MLP neurons of a small language model. Each row is named by its layer, matrix (gate and up: input weights) and neuron, and shows model dimensions 256-383. Each number is 128 + 24 x the weight over its row's rms, rounded and kept within 0 to 255. Numbers have three digits each. A neuron's up and down rows have the sign that makes its largest values positive.
A block is one neuron, or neurons of one layer that tend to fire together. Before each block is what it responds to, as a language model described it from the Wikipedia text at the highest values.

Description: Word-initial F fragment
L10.gate221:130126133100139145101134159187118106115087111141127135101119095153165138109134119109111133168111124154141159133132113117101136121135132136103111081081166121120132135116097134096095151153127106139119114121127163122136043106162117067126157126157145184133137167139131098157098133111102112153115131102116122095167117138146122130137143105116119122117086146136176139103096121129107084139117
L10.up221:126164092070132158107186133130145079152126119104121110129154108156152144115118151103126134124129139154125148119134124156104135132147132152090106114121160109150125111154071134090139133117118144113114107088115150128121129077103101083109130124143138141114132174154110108171065145081118108139169158103126153110125119134181087120151144103142135134128087130122166139115133150113105116140113
L10.gate576:116152098115065098118129146162139074126145120129143100096135119137112105112148118163156159110115105140123096115150144136104146095146174157107138140186123117199127121127118105175097119109096134098104121124137149134102116107171153114081119113070136127140091156107135142107143141098122105128120130135144161141135138096135168098169111134108218117141117135115117121076139094108126141146135
L10.up576:107080145113083145110109139119097078123129079147154128110150113089130150129117125118148084114165113171112113089154130133125151161165094175114145173109128112128107111127118104097144076139117116091156140150123132131150120135147159121129119122087124091090114084103132103152115128141132112104132082149122141109082121109092140123148164147123141134151121113154133131092069136123131136076127
L10.gate828:114123110144105097149098144181145093152169134114166112162119147133103060137086142154147156143090141076139107147119124135106119164164091148168140143137144104132143118151117067119126123126119147119099131139160121123087083104138125117113151130133139154075120056084147135130121140108162115172154087158120105155162140118127189164095104148120126119148112115153161108161084139122155152172141
L10.up828:149096138141128150128097136151105078146150116097150139148100143098114054132107165139133138150128112100137161127113125134124147208110104132154130128172131114108157121139158149177153085098097131122117129163143116122132099082131115074112125117110143155108105108125109085129150130125122095140132133163123128153143115115147171129135121148140126140135100086147198110109069113126109095151136
L10.gate995:151165117127086133081093129112130164152166134099123149133130130117110137132083118130118159084152121142117104141136155154158137142143130109172148069130115108130127101130090127136102094117105148131136131136122116166112112152113136076093139141138113122110086138138135107119120199135142140151135108085083139161133103100133104139191121120101129130102114121123136137109088141114169103108140
L10.up995:116113080134124161117172109139108140130123132107137171094125110130124130114140115126100125116130132156114145112133127147178124122180099133119122144091183113123096129142122153116116161089109117143119163113167129146093101101144115131119112124117130144129118124103165114126065181109110132076130119147133163068112122147103107164137110120162161104115103130136101146127140105091110137123112

Description: Word-initial W fragment
L8.gate45:121109163135130112115127174099137131135116099087133102124090154128143121129130109152137142126122095134129115125131092104148133171076164126154123080127106139153128108109122152124128078162154082132102139123130161123134068165131086123083139152131113151118112123122107146100126166130108088105108142124110107106143116168092115118166150146096105084131190160151143112146110136185164091097079
L8.up45:133117163135134105139103143094177100110090069110147177118136123103107118108132121113159118141119125128111114117131096125180153152111144099094159147121121122148101155155117149104129134143152122132126127094090143171136085143118117147120147116148110152115100123111125174128141167095113101117134146148146120106134095139125133101178126161102125132138113097130131151126110115131102115124104
L8.gate184:124108157119109103098087105149156135126137138143138136080109119139148133111092136106162117147133089111116116137105119164124109115135125106130161127146140150105153147158152100089120070154152152113134085117129115118107091130122114112115129165122116093133086088167127137088137138087109120119118173154136129139180089140129131059121148134106081090100131114148158143136099090152153126174138
L8.up184:155110100133137143125121144084168112070176109159174132122112108134113160116124144138151157152146134118140098086140136139160122146154139126110135135131096206125127128157156125100144106122147118178119133106124148137127101143145086138080125164104109095123135126146138175163123156122111084098104133145146082129115157163120141091107099120132137095102152140121123122102119123101172122118134

Description: Start of parenthetical insertions
L10.gate302:110135170155145120170095109112111121143133160125164099112142148153127170156157120120100113147086113141136133088095150107110154146123047120099113141124167129160107134099083135145118157150124112103112161169097116145139082147117118152129155093135146151141113139119094137147149126122104122112106149113065119122134159142155151126123122176123139075090119123136142124192143118118144147144108
L10.up302:148150113170167098158145133096136154177107136109179116127127150109110142140126118161129111157128125123148121141103110115152143165165096133104113133115164148136118109126109111098071098114152121112125119158115094113161053121105133139109142142118129137099129136122154111163157124152104108145173136130057154135123144172133149084124111184121121132095124154115144141149089134136159134104125
L10.gate655:071153126132146127144108143073113147128157125118165119133094142159106134191147139092122148124104108135152141118128141144094140115118111188137147116111139118166086101114122169151135122141121132158098122173095095121103086159123113125110140145141128174108093152138125131094138132133144095121102109105089116139130149093112115151166122152128164101112124133130122152152127118115158151175120
L10.up655:122157107089126125112113127123139129159160135146150154114110126131084135134147107146127107145148153135150134068140116162120149194137131148169120161146126091126086115135119166166138112123133151102150126150102080130136101128105165156151132120102155136117096122111156105120177105161146146113129080141074157154113139122166124146100151141154097121112145132126140152110125130099149148149127
L10.gate672:127157168144134122112128138125114142184143091115125110063133141157152158137125138127173141147105124121137175122093130132111120145126126148123126117144122144095115116119133122100138101127150110111151137098087096116130107134105156173091205132122137132146155091143163134105178101129115139132182144102159121097139145118109139133119135152149154108160089124102131146152096130132128154128125
L10.up672:118135120139114137133136077184112125162139133137140128170104141155131149161135118125113127157150113122156111160140142124109121124114099092096156118111126103107193117130102138166095138125119146146121148153108117106085109144126177148137181147109090129132111105132176115184102118123135161086149123150148125128117123142142123198118118147119161113129106122101111116156137140134173112176165
L10.gate977:152131126156113108155117129104112095128134137096129127142126109162098148103146099092145115179140109084107158094100096186120146089118041132146115114102132140145121111118099125128159148121117124138105114109096116184145123138149118175121154119105136119093130118106128134148132114123092104093136161128163097126140090127164089135113169203097188083100117124082147128107145140160124111140094
L10.up977:167169110109156115147079105097120106132137148115161133131107133145122117100135093151121126143174099131117125119060167163097125092127089118098146112159133097116108145120113173137111154155152135101103137115095115127114085146135130145118160130136170136103127117075135165131154114112125143115149122091152140096118128096160087107127111139104174080115096123113128128107121166158143093119096

Description: Score separator dashes
L8.gate91:104158110116119163141147128106162134086136145109142132160146152123108185152123132152102134092096175131121127112123171111134115108118152169146126142136171094134186123144130135115132140139142090116155104137129151120134127092141123121148133074102089103119146094124106127106120101099167117155151133144086107137130137152136147166101119144140106130107132094123152130141111138109115143151144
L8.up91:092112209091131124153127137100137139133161156155172119132131143169153123117157133128113092118103130095079085113096132134147144113146125104090106118116143045119136120135150101148133120149133119117118134123104153123135117128117106117139111125132114092096115091097082159135135091132065095112112136108105105140136161116157162139120145110123117136154098111102082176154073117172116157114116
L8.gate635:117111101147083124144113151100126119126122184124136132106132116116125120123113164111099126180125134131140132132127137131099138080117151138162128111160137122139146108135159095149156145198118155132136120133107108103116101118136151136105108126152121119154070140168115127118132137106121157131153179093138131196133136159169148084142144111134113116131141149153115077207147169153131163131126
L8.up635:150096094123121124129165140154135124142118157113139126110164105124166098119128102147130102123131116091109135117129138073141078166080118107158110123129132157137115104158136061127170130172088130123113112140124121093111128130160129134126139102107138140106118164160102127105143130115085146175124151124150117151139121167171184100150148135134127070109146154128179110129158155141140191131090

Description: Mid-word continuation pieces
L3.gate264:134155110074106144106122165096141146095182168126123099069142141110111160147099103104161090179153165138159102126126117100108088101176112123104152095144144118111139119109119106084104108161139134144152095146103135144080106148118121124149138144111114153103092134120116123138135134143114123162164121120132085146136151104108132101121112127132156122110103104101130166172129159084129165108101
L3.up264:138168144107155150140127116123117135134128178111131085101151131101129135167114129093165131157166144130162121123143147119101101082172114120096146107113103086093113133120121134092128117125085130139128114147125100133088140134093159138173144184145123166152100086099144128157107130136173160123161121155182099149106158163112101106111100117152125156155103140104127113127141122105151143117120
L3.gate310:111125144075147143134141177137096170138176084116128052128090139088133164140125161124126095160116127142097131137139138135071127150116116097140131079147138132147133135143132118114144101147160159127135123110116132121065091155113111099129168149157156122115135149121127129118157141148129103139101158137125104130128093170144100120133082149115150106149145123109136120151142144168123160098109
L3.up310:091138105125140164147130153155115127140181055100121101111153093110130162159153128154140134152135165139126127124108137122104115147128112133152101096135102089124119130145135112106144079101095156083161122123111106145106128128111155098161155157143146124124112207132122091175165128139144167109130075122153139129094090127126130133101081124120162160169101104107123097118129134113146184176165
L3.gate343:161143132124117115155114173140131171086200122122101114131125121103103143146101135126179101156102161177102124140122139106085090117126133126101148085147152138114171095122131081072135116099150126136120130156140125145097108140156139118128142147132133115103107167122118124127095119195125127145123138152149099172154122134133129173131106151138150118160099138138119136189125122139146118145124
L3.up343:125084168079091104106162103116129129160057084109135157144152153118103121094092072146101158124154114126149136149165125147133129098107154104158137136125167111152101163111098152110144151144111132097136129186076152158139139104147129115137099099108093157117135147172109104138154095112134104135114124133121143133128085152117128106144135126089137130119117140150131164106120113059105135092119
L3.gate502:146127087116120128129139164119155151134172120094138128113061140085108132188115130125140095166104175150127120115128134111081102121140153195126144111093137141138182126144092102094111111121097123120121120125119134144065103136112079129157141139117144147110111168106127123112145152141100138144108126127150111144115132107137119142138109132094150114107116123119148150154128157120101153125072
L3.up502:148144126108163115199143137139104103134135142111106122140109116126136091137149142133143097151096157158111147126120098089169118110123144170133128122112112098095180129166110103144142098108090111115091112124107157147163105153094084135129106156086128089155130126112168088141131086150094168102126170136143143121124123125140109091158107153118090110096143132103125124110126118156143066119089
L3.gate605:150142107083119093099113154118135158155204135145139113059111119139134123160138119143136194169126154121139119159105114129124137129110110102155155082114153132113162152124127114106104123139170127094132179096113099170097111157153081131130171111160147144108132196113131152134151128144140142105144130074127125140129134125136128140150089125115143131162089133118138131137099136116069160113135
L3.up605:136142105104121081143095179122099163156167165160120098090090102130132127134127147126145127173099155103123148126145142111103154116088138121146151089128113106092180137094132113123103088121161113113127142116128123113095093171103092124123102155147146142148141200096128169183132087163139142146138108113168121159150118137115110119124067150118091152167090132135135116125154107128155178151135
L3.gate620:175145129088132119150112175137076163067152120132136118098113131052092116127106134106154137154149162158158134122141123131077135132133112126120124096140162148130139098128104121091124092142139089105143148123095126133090102138167129113139136136105147138082133129132117151116168126132085086161124151122096095183140108144139092117134126126136141107139107112083141135149100145092129114102092
L3.up620:100138167130122143131141118121175171146159098144128120130173098182104152142120084143145114134158166108160094166099163142117150126128167142143154151146118132127169141091125109125102166121133119120138077178163111125169122130113123151128116119143125170125140174163143136154111113129147122131119120117154144089134176085140136128148124107124141160095115130136154130148160150100130062155143
L3.gate624:164120102102123116146154146135112122106134055153119114144113139100134123146101132143139084169133135139126156111155121163101110121171142119151137145128159143136146128122107124057143086142131110116107148132120112169105115121096134121112146127119096124078111105127108152093176132135138131102155148104125099123124123154159099149132127100100140091145130128126143158156101129135073123098106
L3.up624:149100103101109144152115160146089156116121120150137127140082121093147153135090137168148139162126107090135168096142144119102117133132100115175077122142127145144119126074161143097129095092113112126083137159129158132107119127140136111132169147116098127095157105080130156129184110133146150142142090119107144120124123141128074134116100127083125103137128113116156147125163106104107170086117
L3.gate956:082118138133134134134145156144131139137182136133126105133106149129102160161108095141129103175143150137137117120145145142092123118139129098136124141112128112147150107111101080035148138140090114117144079144121102156108119154135118144148146142098120154126115116127098134104147150157122118146117116093087118143133127136118127104122135123101128104096093136120115160168100158127146144153103
L3.up956:107129119124114127140170142103136139102136081130132100106094145107129142172139119139158089098138127118107107114114094135130116145136121101119128139095132096110146099178129120156146093130103122122177107088123099152094143135146115142129165134084136066140134121118132138083116156175139147120117115138118095112122107177098126150094111147176127099083138131140117116128146129132163152116155

Description: Hyphens and dashes
L10.gate44:101159165107111170113112126110119112113117140174146126112128092121133164120100132141141141149111134079157104131133154157140128078123123163167119112115137129138162108120137118133105106102131102135102141118155146164090096103142110083080166129152132150122190128123178124135137167095104145119117157144163114131156118153152136160156104134100102102146087145149113147126133106134128112137088
L10.up44:158101155103120134117121129172144120154127088154028118136120125126123074127078122162102115144135140120140129175108162116117132140169141106153140129141140125107127172158073182181156116115163152131157096141146060122111141127106119106094124112121145139124135181147136144121164122132125118165123149121082135148150110113144163114105113149119116142115165141101140149136135177122150098113163
L10.gate68:098149098100111133146156117139098129119114125102167139100111124140116107169092134143076121117074075108148085148091131132116131134108121073120108083146139112111137112158137102169163124164097141103148124137120137118152137134141107127120185137149150121126108168117130096106133116118149137128137117076152134097153102162162159139107125144125133148118124120087135125131134111116088121133141
L10.up68:130143123113151123133110115125136127144130145103140106115126132147125115177114128141118114138082108095138089157099132127124149081128140102104111100137122156141156095143140098170122135160141153106158121153080147129167106129104079117085141147108170119105104163103200138128173109112133183134135155065130138143163106134159133115160138116145182112139094123120089102133150110090080110162116
L10.gate74:102155103078133133107122115143169105143101141125160164096165111154108092140104120097132146144136121111134117129075141142123125071150116137164090128091129149107163109133151127119127108162068145138152108113118113118094122153107117114168137143138051113134122128135139150105146155108128166133082131122123095108127117095156147172168187099120119104156145135130128153152107104155131104132107
L10.up74:133129063117098116165123112105144090117116143093148166135126131122076099160098090115130160118139128108114124135103157102124138132137126122162123151105134122117136169132121137093150113152066108115140118139117098104114138112117130108110121168141095130113100185135154118096175140117123130163095129131126113154148148145126143106153166138157119139142170124137134171120099122140130127125116
L10.gate439:093169190112099129100080139106066103123088112124106132130139128112142123159103139131161174113131111129139093161092141162125112082107145119143086093088132087140128118157119144147139124144121075107140114106119164115087112162104155118151173129138133113187117103132132140114111163115129162170100147117107136116175100113129183144122162156117140122127131157080132122174111131116092134160114
L10.up439:072117148136111117113122116085097122093120147129131180131150104149127136134120189124176179158087124116121077104096123149124111111130194124134125141117153133114138126166089087099107151125107093096130095121128145143110138136103129106162165153104128154132089123122167121095108138099134157148085162114095153148146145106138156110117127153117084117104093140133100106171134128121118145130132

Description: Score en dashes
L3.gate58:122143113112136144082128131110140145135142125103149084093131145126132082104098150131208142164103144130119166155100184076127122084156083142097115064133127108158160101125157118092137121114124139106119153161116152109181124100175125123123130130124117130123077129159133132121171117124080147173130163087108111122143080121140140138144079152093158160123112142150148169149103184115114108122106
L3.up58:125140153146151132129101112110142145092122144122139096090133162120130110129102132137195075116144098103095168120089147069151116078134076137147116114130110111154140098143139109115159102099164119105145124119120165104146123097149084113115101117150078097139140146142121135122121124121130133132140161106137057098128115123136137126152088166104119142126129148161147143119091138107139154111136
L3.gate210:090168120145120098144125152086145144113101119110165124140104146115137157104126126090151126134103129122132077127121121110122087134169097144116076107156138156163126131136172121110119121201142095153086115117117126135148132159097163113146159123124137147071133127153162114149130165120119130149080184138115146193155106140177146155110132113093131149147093089137183163141082135125094179150082
L3.up210:100131158129128113115102144076156148143081131080130118154151145125170115081117142098099138137118141107130066131151092108134152164141108151104124136115144108120115130138143110116124094172133096117111108124092157115150127109112155099137133115154124110075127131151148078165160152156096138157134149132119132124161102110141144138098092152099111142113084091112148177130067117133127169144124
L3.gate768:135138114079136133121120189073146142107141110111137116134120112103106142129075146159170127144119146110151123144113122088106124094116128137116141146139151128116159137121097162100130102109139093127113114155152109157115107151168109154086184144118108196108068146152132133118137112106094118122115156124140117113112121167139150129150141117123159105141118141147140193141122128135118142120113
L3.up768:112153125095165146167067118134147131102122126117181146129123074155131132119121130178174146132123132153134176147129123109146102073133104148129125118148131103118170106122099173108144116103104097135122104148141135109118114151154133167091124167138100157125084136176152156129126135096083140123145117117173117088135142165133088091147154116144130134151081122141161175113107129110106149110102
L3.gate814:144117072122085127096127132100123113112116150114151093135108154183160143121137140115140102157136153141101138169064134128147137120133113125135123131138160141110220114121127117103113109145111103145124066115083110146152104158128125139130109109126125133115119104149103159109140133144125123215130112132081075155119119160112133115103117147108164164142150101142131136135116183139117090119123
L3.up814:145128075102148144155150138107111103096150140132153168125156117141173165142174148123147068102111129131139146141118122112146102106152143100093093172126148091075156099173181166145157119088154138120117109137120108124138107131114155171147124149145125085144147143139150069145115128133100182132149135121133116175126121171123160109101121132154128137136153112122092128076148106133118151154157
L3.gate903:163175118106126144118143135115128120123162137110146138150158122129117107145131138103140128172189167159126137136136128158109120092150156166122106128096143101099185108126101117070123116109124110092091084137117152144116136117132118148132108129139107161095093102108125123127135135112060146137119153106155110105098132159136131129148137114136133135128085076106114144125111155135129095138108
L3.up903:112117133144090125075095148106123128141048130104115149154149129128112121103069138163108151086137142123118130163102161121123138121111105141107121140158127125153086132104130145130120133154161109056152174111153108106130128121145195120097110120176134152136159145159144148112129166130135115137137131105134132150146136111139111153126074122143089136113137104140156158119148098127101125108125
L3.gate922:108137133143116131112088134111110127111116131123139141124112099124119111119108145104134144185117149151181115135125101108097126109130138097141145112131155153146186128137106095114133114109108128097102138156138146120121100131141109105112195112111109145104096112167105110124139106134113107152106152105120101139169122138137130099120110132157175115130097129105124122162121145104109097129115
L3.up922:134134145113110116176119125113158146129071136115137122186131157140120122153084127083113159149135101117139078141096148123112155100150110143163106183139161111093135102154134122114153143115118123115129091093149166134128151119118135111110134096125126093121155102144141113105099136103127113112110166160131130170147120146159139188165125137155176104158096120170113159144099139088106121120148
L3.gate1008:144126175143116149112085119112104153135114107099115146134145099065165155133152134123158133147119110118155114105148108092094120112152110167161128097125118115138131124117135071130137110126136133106145139150160145146115122170162133107151174113084121133110116124101134106109115124121121130141103114158094097137151088126115121146146058140159136132140113117129112116123138107110149183097115
L3.up1008:170137104085102111138148147147074133130120063140139141111148125125128121146122128131152163155134110118144172103153138103117114127138135158160123128155154113164106134133143076153181112108140154075129160128140135128134148110099130122108155120133115118115157139140120108114127083116122143138112149133143117099158072130128176182164112141133120102115122137135083167109121111145118162086115
L3.gate1014:131146104089114111127110147119150105128103168102127135158127106129157138107111157108162140162136144093106108130117142107112085094187121132119135102119124145117143133140103132127139107150130122133137086141126117112103127116179114147114123157150089110091112171114160152129116142092096124177142140107120082132139127143149155080105114199102126085114112132142158187147120121112134183139099
L3.up1014:146158090127113124137156102115136127172080166138143129161130139142152144125166171137162175124132139110129102119092139125161122085199150158149104140159111130139133080120139087115123116135121117112130168106154133126151163125137147148122159132158100105100127173119137149110115103103102116157130132115142120133158112105166162150112108098117130104114139072145117150135166120113136143150121